{"d_model": 576, "n_kv_head": 9, "activation": "tanh_gelu", "norm": "rmsnorm", "bias": "all", "tie_embeddings": true, "init": "normal", "init_std_up": 0.0312, "beta1": 0.95, "grad_clip": 1.0, "batch_tokens": 131072, "seq_len": 512, "steps": 5978}
MLP neurons of a small language model. Each row is named by its layer, matrix (down: output weights) and neuron, and shows model dimensions 0-191. Each number is 128 + 24 x the weight over its row's rms, rounded and kept within 0 to 255. Numbers have three digits each.
A block is one neuron, or neurons of one layer that tend to fire together. After each block is what it responds to, as a language model described it from the Wikipedia text at the highest values.

L2.down286:128130162120144137153133134145118106121131106099141145110124167105149150101125141114145126094128097095122157095138143078127079139127117171152124151149091130171172165152107146083115159160137134162139146131096130130131122145152074183087122177121108131118141114163132099078128091127124097125106144107114164136120129128134162136126109179113113153082191112157132131122065112106118129143097132131117132132111176127136159151109109109162112133109125141095143157193101129170141108131120133113112095119158090102104067105139163142116128105060100095104109095129109150119109155118149146088
L2.down659:087185131121120127109110104098078087157082092135152098125141125129083122087071142107106086128133163153086110137102096154090108153142141103115149088123113130127158094097115160136116117158154115135112150158144114093137117128161050174111117074107147078144098096144105152088127144112153148114124152156137114108136123119160148093137152136112090132143173136139106112123114115106109113163109114138127114120127147172100110118171117136149102128116101133103091140112157146120131133145096117171153147126142134152123131075121126106117094125137117129111130153093102111140140104116128134153
L2.down1787:106164080090154114127090146134166130094084110178129124142094098154103144106115139102134052105137154120131117093147105127139131127122143105127129085111109132095157130140096120141099121166155134134145124060126101133182121091106130182132165103127100148140112146161111117098156117114111137124090098092115136124167147110107069103168114143116118124109148149137110123169120127105118134133127164128091110138147143166110130133107160142109104104091080180106138096178103149148144161126107168148092125101113110088134116153117150160112112150136145124108153089100163139151069117125142145111
L2.down2235:142121081091094110161141150128143124117114140160082128144124100119076168092110142157140105099120145130112111135138114113137120139142106114101113134122131127087152118135135137152118154136140089157149161135144139141172167129083153144141176151143115121132093122171119138071107106099114141123080161095134119127131143085108106095144144135158119126120117131125132149176121146146161114119077143152156104152118181167065102126110152150111112089108109158117158058167114123093170137164067129144131117139135131105143118104112154111133177154146148102150126099125142163142126114136119152093
Responds to: Infinitive "to" right before the coming verb, especially after "difficult/possible for X", "allowed her", "need", as in "for players to"; also modals can, would, cannot.

L3.down311:129188141152128075085102122163138133150157132109153092132173139139153123070117112098143115116141127131172115105133130100132178085137153106139118122092075119122134098151097124193160092157084106098159129113132108097145115108140104129140173132157151156071107098132117109105140127123124095147154123134140134143130101156133097107143083131141104117126135127108116120142088143108110120125132134144119117079109112123081149137142097121134125152127110141123171092111091157129106122155128078113153161139161125116167167111117145111129116120110127153155120152087136102147118139123132129119
L3.down540:152170111158110146137149140135063098094124127111096133095124130097148076149112086104135121134152134087119154128103174103115154123140150123142181157096126101139084126140086101147084131151180126135154145105149116113118116148126108151139125134149125092124164170123106074111128116153166139112117148105107137149103082113166147121122113160143173112157144116081182099120171133110145110161137167131118129102146100114100150119155133105116081147132120161122150125101174163139108127108077122103155133145161129154138142131163084143126157104133156130133103104097080109131133116139130106137
Responds to: Verbs of making or doing, and the prepositions that link them, placed just before their object in narrative prose, e.g. built, created, established, announced, with.

L4.down141:139092162087141154093144125096135126091130077168141123128142090157157124097123137144149123128124092155123177151137124128117108079122102138130106108095088148105204121140087140154105173120084105148161187132124154124152128155126110140132131131116125134129151128119131132112072096107118138144151155133140121151111148115145078108121117128131121100130103125165128115150106123152108149136107127120144114120142137133145155139151101119106144164131127112113115104111134118105146106105141114131107150142160114134156108124084175112103187146140173089162143131130153119158129129142142115100
L4.down534:124135116139080155085102127111134110180092106138110125127075153132132142091148129092120112154145109141089090135137129125214113139159122146141133092113118090108116135140116125152131117121135113164096168104122194092124214114121119134194120130104119120113090134106145120133177140156123170116105165117116141149095120137069125128120116158136126123089144110131171139188152135078148108144107143144130123130166149146116094125136168102130139122169103135143142076136119130120141105126144139081157125119184129132152139090096121132089162162123161129127128142180108142101155107121084144131
L4.down749:122109085078145155148143149098149122112130080139157133137120094118106134065100137119139095110100174150094100124174102104163085118101086127153116087091121181088129105113124136116095131155152104145178142129100143126133140140118178153149173103134090132126103151159146116131146115132128141158077124092090158141150177069120124115119148171109075121131125159127116146166087107155125145123129155141125106113111150116102093130109142183104133112124164147088128129135087134079166161151057134166145111086147132148179147136124167091128130141144123154137184093124108139133126151122121157090
L4.down880:137147060110192087122125118116116154110117183127115139131154151133119146144138150101127118110140107129127099146116105138177152157089123117071109114146098116148154136100122135092211148112140146122129124106104110129102133134094102095124126106139135174134097164126136127145102114151097146098110142165114117152130134137112125150148136194067124130131109177151123119116137111152150146097105091081085089178137130105104135143149139163157130118135152159107176148163164137084126163143135111123139116157125153135102123088122069085150148132123166095147146141152154130111118119137140138155
L4.down1223:130147139118133130108129140120118146086158131130088138167089136124123121142145176159055155115138157163089089141106134130164124081115082142106080129163147125117128196137105095126139120137124144166093142131123126126100147120144125135174114151094121112141085117106154152122163124171193144107136120120140109108123117128129088141133126096166094066104139121108178141136103143114112107124103129107111158144128147137137093113126131102100131151151172108123136119069053093081129112144112145145135142149131152141125190154144143128135140142144141128165074125119100093113142106184073154167
L4.down1786:173170116118099159122135111137120156168130122105143155190129132120121113144120149138103139129128163155132145125144152098125126114085141130126128127126104154170111124153128108105141153127097164122131129144146129104150112130129102113172141151141143139137094108111087139085161134102129175177115144097107132129151124152169130125140127129108134115143122124139123130162104125157117114133124094135117081163104117150154152133129110190087120097129156128110115109105095087099148104133120093099139131108135107152150070158178126154082131140113088095137137172129073108127129105143087136122
L4.down1896:119128081117144145149124131132102130137085136147162135101139136149107136086127125114136132097151135132153111102161136119080143112126101119119111181167121118114156153091104154150122097102133104145130117103111129161155152154102107093159168152158115139114124111131153103139107144085172103108119171167142113132140133119124171143103123139103092130090189144145121099150128122074118152098136104126130104088146167115119094143169151208118132149124109122128099138093150071100116105098115125120145096117141106125124129169143189096140188134093112131070134152135150145137107104115125132097
L4.down2038:116126165128112163143128115120152109105085089152072118105166130168125163130119157126079148136104082165140124087136139119121123113105118108160151136110152110123132128155108145178114157108125126133174131127131141146185126096139151138120140149121125112134141125144094140088090147078097152131133131113111067139163114089132102146162108120136079116123125137132104137113121110115122126148146121156125110159168144110129131124140151094104148140153110148105130121142167124138128075113139185138156112131097104123112140106147103140100117130109138168146107122184107125095082130117115146132
Responds to: Modal and auxiliary verbs after a subject, awaiting a bare verb, like may, could, would, can; also infinitival to, sometimes initial D.

L4.down227:145130084146121085148103126142104066118154133159095137125120115079108096135137158086089126117162143126082110104117127117125169158110143113148145155110130142119082125149152115150098153097153112120167103070095122131128146107142105149150123131137113103069138089114146107088130091162119159134161128116126125152180119104138113115138102110093125153143150088125070127112100113130127091097161144119119159140162121119107120150140122108095155138123093093129121143146117138056123116139122096154125139099133150120134132104127125109126180107136151164134125112108080164108096163139136125072
L4.down624:094116121132098135121105146118118131116149155116088119156167199113158123114111103128096162171187126151116163134174125114128134142105151138137107191119162133106133127122104091120129070117152123162107116144106106152106125119128125161141141120135125124147118109102098106131130140132136171111140145146137145142124152119167143132135164127126187156135150096121105147132133144116145139159105137158122147076142148134098127139139152143164142118108105088114161122093143105127133119142122096090141160100164172114119104089135137181107108103146131139127110093148112112133144136126144125115
L4.down629:144132122130090148196178117127085116115126145136102111137143081087165148127111130100127150113146160121161156105144162081133108129154144119122161117133155072118116156121128113156147060094117144151085129148073172171126125091167088160144109165130116139175142113083129143121128126094177126156152145115117134118132130131117117115162117117087150134113142140131158141119122120161129114114145125109102138090146130159150129073149122116107159073179154150122144119152157093110106150130150126135101145136126165165146111084127153108109122114145152079138111166129146105100130122116098085123
L4.down824:177112118130164104098108123143115162166125145160112104125159138135137082149115125100137162152166125134154140156153113147100150082119143120177105156149166153077124143152103137106143124116082124101088154119164120076147112127124156133088134108115065126114094129151182153120131088113111110128153106158167155122100148179119130135140131130093152149126170133132115108096099142153144133172148111107128085109129179130147139152122118132116089131106140117156120149102119140120141109145134112132115212113108129160153130130114138127123132154126165168096101131119155093142124114167125122114
L4.down860:120160106112129148138136086092146145147139113127143125088149115120126123119122086118154139088142150167141108122159130092141102132139109130118102081126167107104095131143112140128144121117145087167098171120101106116133123133138148139094134100106117086139103166142150089141129096119107130162112134184134120104129124141123147106122137134079104111132116122069136103152151123119092108165096118098108153110129094141144165157108134095165156107141137138129123150122119098150108178093100141157134129091151116116167173156092124122087119159125089154098103137124140069123089143145121166094
L4.down1919:134135113113126163103150147161147119148098133126138179112143176105128120138097109078147124135109178124088120154163128118086131150089142128107137107132112112145167158157099099104117151139109137145133149144097160173170134107133152183139117096136092111128103118173160127184142112129088098097182165108113147130136125160142139136120071143101151130163137123146138115130138146083131140173123169132124170114116166150118126131126100154133095121089130152147120092152141146125110110108073149120130174112148126114122141104138129127108165103104146187138159104140142157120100146130137115117
L4.down2060:125128112154122115092134141113111120101136179122092122110164094148119141101121150136116164098125130134109142124152157111103192160135128105119161148127135051125139181142105076120129132138130139118152142160138143113147150113160136161110091099128114119118142137144133139175136178123096115150097082144141155105134157139147112162095111119146122090149131137115115128122132111150136108131094163126151119088163130142155148168159137120146150135109090115099102120147148118138121130155069090120135139110161139148140123110183136133121140101113120134161070135121124128085114144136107137108
L4.down2296:102162110112132125125124117104121098110127155132084087133095158119093143152163135111135121115145135115094156138080179133123135114164110114107141086087134103133115185099117131142105089090161118111088084149139157099153156146150079161123152152111146147134102115189180151150120132105113131124116159121119133150095108106117133149174142144138129142144154151142108124106146119151128144147155134138160136151145107130138106141175111112127111122149143146081143133135112128095082164109110146115128113146139170132125131153132127123124126140086129105143174099156133097116165113086132146094
Responds to: Main verbs or prepositions whose object noun phrase comes next, mostly with subjects that are things, e.g. features, contains, issued, with, had.

L2.down111:112131162127169140117109094127146120130134114133117119133120112159141097100137092110092126112133138106128092129132086135186109156089096174165100137100132131135142093148131106128124137086092131121160078128108080121107085117138132120089147127102167168162142140116122174109114127123096103129088145139114154124125121126094136122116154162136144145100126093125116149163119072172141167127141129069145127157128109172121134114127118076118130155160149145129161097139109144119127132144076150097127116144091111125155135095154111109143146117111106123099149130142104130066095119120129124147
L2.down200:136121151160178143168089140183124136134120125141159112096124076099138155101123178137146142087107161125115125104134119145080113112100127134092120168146134127138111089153115137065119078128140093158093140135108116101159117126162189145121141126124100141120121161114133127167111112138094101097111136177100144126140126167108156115125155079142143135104143083141130116107152087115140150106164138081129110075117154166068128124086088164137159136164132142130120149138148112134097135097125114114122154114155117124116126167144103118106135170142127079145183158144127132127142147090157127123
L2.down353:146104116117128160103108120164144120143147137124112135089167122093101117106099117089118124140159129124127133110119144169096077152134138124129139128121141111166179196149103125069128128123133141142116082158107131120135111137121130082131170168175123154126113160154110139135124096137152138137135104099151138101113124113141152083141126141144137156135141124114132134143153142118087156112066101160130156091163143136106132131140131151140118150165118113148097161126104146169138138133102136096146106113120067116104112089127123178149110133066140165133162158139162174105110133106127196130
L2.down1086:111098107126147161138114133143115112121132106134137125134160167108143094133154192162152148116081086115122102167116142119139117143071131132110113140172129132117126076094115155110114142086143144161123114105182133107124144148131149146090123152138160142118147105148173106163126148101116118125108145105172178163144132143100139163118129130142136096120162140156110148092153137097122109159128098076144170117156180153116136113091156136147137104151145171120094109126123129139146130147094140127154143127190140077108165121094144074158133140135115105130121117137158169113155101207156123099
Responds to: The first three digits of 20th–21st-century years in dates, lifespans and tables (199, 201, 196), plus time words like now, still, today.

L4.down212:121094134118164115126132146125154139165169117110124117158081086110148107110132116153153117088134107094108108143109136126138116125126083082127139099131127128109132139199125099176099093131120112125123106148113120099160119182126126166087136144142095140115161161098178161143196126152116124115099183148103136137132127135112095160150158125140120170113083153155098133166166089140134099126129130118127190147147114142150116105114160113112149134176124130120136119127176075109144132142151137151133128168127131128134111166146168039125118085098105122133137126133125078127150138119143106147
L4.down327:115113140109177081113079141141116109186137157125107096128133101108118127095099158131103146117130155158158127148138116137113116128113135136109125116157136108106135150108109124099104123140148130105121137091135121139115161087101150114095120115205115168139104100098138150099137116132139127094174166086098114123122160117085117151151146151147114140120156115158113148132144110077129068114097166111162127125116143148117109154112136159149138156133109120140144151157134138170131121154160115118090102118145150167111136111091153138140147135177125094118130129126163122121140109130137059168
L4.down919:133119148131108149140114130157149126175092101087117123105112164115151134152134176101099148086158165140114136144139120141104115124144173109126124155119154158108130102116122155106136093119143125132143111115125114141149145130120158151122158130122102135094115111112134142129146142106132102108161185116131121148163099107117143107116136119162119126184125147132140143137114130201142133092121143109114103140117186126170132120129136161098140152148108141149144123167113115126176134143149123123144091143146134119131149106166113098128120135120105074149110171166132079116116131119122140133
L4.down1198:125139150192149087143116180131150131133097153126099163097100122120138138150101167175113127109107140134131120126088142185105139099114154090158119131138116106138174106114131170139134120130092124152184115084111090120109163072109162147147164146147153130140090150126159160113131091139120153114108124109131134158093103098121143131126151127071153136142134121153135155137128145120116130120133119146142118136136123116107159125155121116126133135122157111101099124139098187154139130157181140136149158125112157137114125110144133085102131103137113138165112123141145126125154108118111110134
L4.down1274:148110085132156154151121122121113139110147152126108150106163128126104138126186106112072083147162111144107117123149082112141141084091163145141124126111201130137097159149154080113148133142131116141126148148115161077112111089135107086125165117120130105120151127102132128120127121126121133110115133119116094147145121109104155139125103090136150134143141088134145161108104120145119149113137135115118121127111148127114159108133207087079124122124110139141166135119145138133110174188162128140121129156134094111076148102130103114101117147152112100159115123114158078138097153093126150161
L4.down1595:147104074162148108181112155116130117128114126101130118141099106122157122145106137103156148115138122157118159077187175141169114127120108148126066114137083113147142110101156140113134134103114119139101144089111086159146142130127147162129139075123136156114110163097164160147130108152114133126125132173148152151149143169166108105131123136110169087134137111147142135162132125143140162144113130111139138122163125133137122112148114139115174139164164120164125103165127151131120167104142131120180125125167140126117149153096141059167126104115163116107126173122104125142093116130164121125
L4.down1870:137136143078145108115133133112186125139140142163122170074119125150176111102142155169182155165095155136118107152102147141096154093118188128105152156137108083104120134113097126147112144151139158132180157141121122148079117182120150114146091116095093128137082117132103090142156117174127111144114149129150130109111125136130145113130139090158108138088161118104151134142159129116157117163141132136072145142144120170122089168098133123115104138116122119195160113085116168119128136124135111132138102163126137101103109123134136103147147094114093096115146178155139130135150153081115101127
L4.down2169:138124141131158110127123151129136155135088149094103112111109141128093131129137130107094142133159144118139155106126130187131117119154138138112133150129133175129127078132135124101116087141122080173181104143114136129177204135125125147149102090122125107099144158095116120137145096137145155143193183115128079148107136138089094150132126151172154147110129158132158084116136137169135100130104151096109112115124157122166160140099124142130123099132150144139127096146092152141150124116128130110105143194126120123127138096098144136151125145126109111112107147172092158122126157129150122115
Responds to: Verbs and nouns saying where materials are kept or can be found, like held (archive held by), can be seen, open access.

L3.down486:115132134111151140089093176134154127128142061157157136113132133152158098109117118111119142142150106160140165120137142067132097135088138146071136159149122074119140124085159113132104076104153098137144129180132135108116130150136139128162151113087122132120131110131155117103138084116126120097090121135158151139105141147114124123126116134144150134108118114141147119103132168117131136135101124171150143158094121135145139114137101117087118145142081121125137086142108144127135135111163108116101143129071146080152095140145126090111144114116106130096131154122175114139177114085121157093
L3.down928:115153133108102142136108123114136109147104104130149131118156143139133101117104119156140130148121090154144165163094106111141124105119115141128157186111095073106106131083125140072142095124138150166143167161167122095131146119169101153163176154114138139080158087163138115143124146128091135107135114139088117133130138154100130140096100098118118170119059160138115132127150175125112107163126146145140114114113120153148140092120124135122118158143088139108160100109163112123134118185154088130150151139144126130130123102113128139131126158108115147082128144100143106145152127100164130172
Responds to: The word as (sometimes until or when) opening a follow-on phrase after a complete clause, e.g. "as well as", "as a result", "until 2000".

L4.down9:166094105145067098130143101162146122099149161182178106149136130120138086140138128144141182107139155131140145145121126090111114112131111154135091147120140092136145107076123148132119152153157109179114156175134100139162135138092106108081193099101168081129131136123099166112209142148124137137097097095102137148136145086134133137130153098143126170182133138056103165146097153110119147143157134135122106134150116128122100092153156126144120153152087124134134147125123131115096164164157113129150150122107125143115150140145122143120134143136129150139060114137148109124126132096162101086
L4.down95:134118183141123120112122135176125132096115112167180163132145115128137150116102128131141113165133156151170117161140169120130071129149151162137125104122134145123123092109091115130109134093102105129120127139110112099122097123172138130129163141135120169154073135100116139115115133116119105095158149114134119118156116111101125108123107106152149086100097151170124105149154107126130093120122126174102151138142091134131117131114128123193109111154132128111120148177123107144112179146095135143085135149139105107104127149188126147129108095110143137083103127130172140106120073146128139106
L4.down401:142108152184101114110129148158141090114124135129146113138139163146161169127157163134142096126140165164192142116167113142108096092143109122153111167146141115101138120116129142116058115100119120153094123140114134153130139077104146178153139131113133152105088109129162125115104153148142114134125146146112122100119142155084163169131169110117154152117106114156147117110087136136146123128135085122129117124120117116139151158144130115112130112142133099153137145092158106140108129119121117119097101109148129148100142171172142127155090152132124140112115129127146116131127127180105121179
L4.down708:130129104126136145106100105106129096114128108125142135181106129139105137127126133099133128146089144122132113116095152142157158120141123171129129149066116106058121122119140122109140137127113123118173141130166100173130084146091155123121144156122110148126161079145118150102095149104144073139096123101109124122118115141126147100123122125142121086133151115155146109141131087098157090140146153130096174114093105104116108117119147121115146141129132103116148108139115089129112109115122147163147138146143156128100094149067190140151139115132112082133100118118110172144152108150130151112
L4.down1349:097083143086094133107108122141149095136109096136130128144157148104120146140106104166156127132174161132157200134101130120103100112085130127120104163105158089065110074147124126113120150130142174114084104114131128148136074142161131176145180109109097106093098160152152093106102145124144101112162198166135135085111162099085148138146126123132147193124123135106142122138129138133152077137126121114136114073139093092127095130158121121125135088115141076130127144151133077120079121163077157125080125139133155146135097118146099101132131162160119128123085119139141149144163168136091136136
L4.down2021:124149113126139139130118149119123140148103120141115088122135117120150120134119087101139140126097101131133126125097107078132091091093143170101156184117099132128122123098128113106093115117153123111164154150145154121103119153140111121153098149086090121121101119129150103145100129126136108109139093095139133104058132176099124141108127127165130137107120098132129102142167155159117120154110122150070151115095102132139109103097117092099133137124135124115116096134128099162147136119169139113142105150143129127148103121150158124110124099134129190079154105130126153139144164118129108122
L4.down2235:161122164096098127104115136164139165114126141098118154112137129098091132129175106110136152117141169129109125108121098134117134184108124131149084137116129135159132101157119121133143113116083140115104150131084121110113108124112151123141104168126158160146105086138152144109129107111158117139169138157148120087141141166158139130103136118134143092098113133140135172095133123121105100142180143122158161147068081127117160152120146144147144120169155097118173104153143151142169128133096130141104127144122163148117085134142105112162154113148124142109137098105130152102167145124119116131
L4.down2247:122130141133111134088129128096153115116101110142091177145117140165099108129129115140150147110123126179111163157103177112138133130153168155143109130143128146135132113100107126144138165133173174107121132147103134140107128102171120132119120151127129128142142131095165136113114158080106088124166148120122105141146140156088152133122104128143127082126109115120139120091128083088116091111160146172158143107101137135181120145124103133136057108098121145096162141144132112130146109159137136112081125136106100121112121159098085118143133103139151144121143117133147088173156171118146096146
Responds to: Mainly the word "as" opening a clause or fixed phrase (as well as, as of, as opposed to), plus other connectives like where, which, because.

L2.down337:150124140133150146121108124124094124097139106116135137115170157127175115117128160133129155123092132151149137107143116068114124129152148183132108112136141124139117118156133094165099124112120136131141144133127141119125113166151111144134108071169097144168123130092130152122144119145070119112132103134134119143126123135122085102111104172155113103148112138092137138108146138098133089142150134121154140165171126160119109135170120141134113141197122127091134098104117120126131129123123144121134109085110127109137141075152107165100137160112167161146134120138129128156085136086098126113
L2.down589:138141098107152134156118133123133141113138130104091162116166112111139129136144168139118153111123137133125129104098138126139095069130163130161139157131138151128095144126112111127117134162138149147091141117153141145143119118127105083127084082149108128141108114122157150132121126189112178119129148119088109112175130150190143109123110156141138094115128134053137098123168117104120094120142111082145127087096108070147099109122129102107128118125123139092146096153116114160110180185182175146126114110145131108136098085129118124068088115140117161125150104110144162098141115107103126111
L2.down1485:118131118066132105089135143094112156112133103145124142146143124108112131076134143127124109034157153138130137134148097145147097139166113085141174135106158151103138119114125155085068129128112125151111122124126141100148115157140139124159144119131129117094181103120108165136139078131117130121133158134146132105145110142141138122105131123120116164117127140119108116107112107120135121123189187144114110123097100127134091148147106122115121131122129109097106137136088132084074162143149124102111096135145131126121152116114158162102129102112153105087155166092131142129081137158110175115
L2.down1965:079095119145102115105141119137156155097104073137156141139165114116132106109134115115156131134158111096160145198130124101166111121094164164159068123153160092140144091118133144143142114089188136106131151125124164138156142152161110092131122105120140156104135139173125127151139115109125105100092114135164146099138095124109123085095111144163145149103141153116104119146155144103116152080096192127142125116133128081141104117138143109147069078122086069114127123133127105124131131124150165134135145116147139109124098104100151118144138148130160144127132143160091139172153117128130117153
Responds to: Words that set up a comparison or relation after a clause, mostly than after comparatives, plus as, similar to and relative that, e.g. less sweet than, as old as.

L3.down145:152131204172114099133148119126162143179096160109104134173160076109156089128157152137180098120130132105143095155143108171128155107150122109127095132134145076102160111131101178117167075095094119116131141150146132098117184117058148154168128137145123095097114129124149098126109130108098122142124193133099091171090124121121123096121162131120120103174109110130135146156146125149147122107162147119157115109092099161128125085138144124093106117141135174169115130097129107108141165117150122104158132118112139054119144111127144120102130147138105088117152141118112142139155165120128157132
L3.down1504:134139152130157093152124143114105112138111110130125128142124146122130133133150088134176150135111174186125138126128121169135122138094109088160105110110134125146146130107134169139118125131120112154162151177108137082136179105137115142134118163095151113114125133125137107117092127103104069146146115136120160125124126081108130137133146099100151125155123114087097098172095120053100122133143157131111120117096116115103161111148134147134103129125126134070114155108112100120107126096114147157131125167172092134155109146105133169121138110170069106140118095122088109130131087152105137149
Responds to: Fields after a comma or table bar that finish a reference or place, like ISBN in book citations, publication years, or state/country after a city (Seattle, Washington).

L2.down141:129125101087113148120093164082131092138162128135080101128156144127153147101151131124107089133111154138151088143131117074123119101074121154127132115129101152100153090158167118119116086103178129188138085128124122116120152131159150140121138107101159164163113099131124113135129111120126124121121105119136126154145112120172108090116105126089140121158143107127166116129165129141153151160105155141128132148166148148091128129157132111139114103155134132140132141099137132137156119103170096145120089145114165155147113111161116074124125145115162158108086145092090152159132098087118123135
L2.down171:147146131104116121171144132133131143139119094111103112123127161147135137122133132099119114127158185133111159109131149146112142160096124100096160156115104086109144131119127068151117119126163127173134137112107136115103100114190158118146084156163148145137136122103154143155122196122184140179149135121172139147153118111105111115128140172123171116134102123115106129143120124107147106104150168117104139127191129132114136156169120146173135105135092107132111123162092104082086104159125118118112150130148148122143140133161095114133150127082151120134115134156169118157122120130124136154
L2.down357:145164075127095128128125147096126170111153147118096128121112152125110166149146159128140118132116126120149119123128120144121168118125158093122111150110127123109113173124143138143141084137141128154140133104120149139152123129160130079105123186144146130085101129127132131101132138136196128114087148119113159111138118096144088114082139126149166096100141108120141125151162100131145140141145141136163102100153115140158128125172144123127153115141110109099103099120077081134144140087115124150161144121190111167116104105131137128108109125136137121178123141111123147126117107132119153174
L2.down1107:113142123137098161123138096151084174118144101136100116110122152153130162142137132140123119132139131094131101170129086120174174129133119124147132122119102111098113152119116113133117118120115086212119153103178144116126111112109093122129113105099129127121175086162090135084165140136139126133140137079124138143105124098120096098166113127146144089121112124081167152139138120136128148092127154149149148165177122134170171133101148171124085115166136159128091105086137088129132101155103160165148113147155124126070140111105121087129107109127151135160173121111122130157134096173113131147
Responds to: Forms of have (had, has, have) right after a subject noun phrase, usually as perfect auxiliaries: character had arranged, series has been, piles have altered.

L3.down446:123137175133082145108129082186159103123141151174131119144145136119121148125133149155147146091107158092161171142174118120101160078073157135144104124098131156109131131158093133196138121129155135067147145142137107141189153124077106100148179151140102088121144113142140136165083108085121161115130133078167134124117106111123138109110149127118149127126100136146121096134142116120141141139147119150157088117144136141094129070146138157067123128101065084134122151118146101127097156159092111133095137165155170080088114120104153104115090169129111177102163139129124156159101090138127105080
L3.down1916:134121103115087181124140124119109079149107145103148174118162082140151121115095143145166142093149096175101154089081166141128145119115101149121118098143136107098127127109110111160120153071155142109087114133166132127125113123126111135074161140087145137163092161135115163130119118137080123129102159103145145094119161124150130111139103145165126112127126141162142161143145121131125100128096147135110121154100116157097107105122152127119145169105105136146130089103108116126142140098073094180159097142126126119139122125172095113126113092151168164090125121167097127108140067095118122145
Responds to: Modal or auxiliary verbs and infinitival "to" right after a subject or verb, just before a bare verb: "would be", "will forgive", "seek to profit".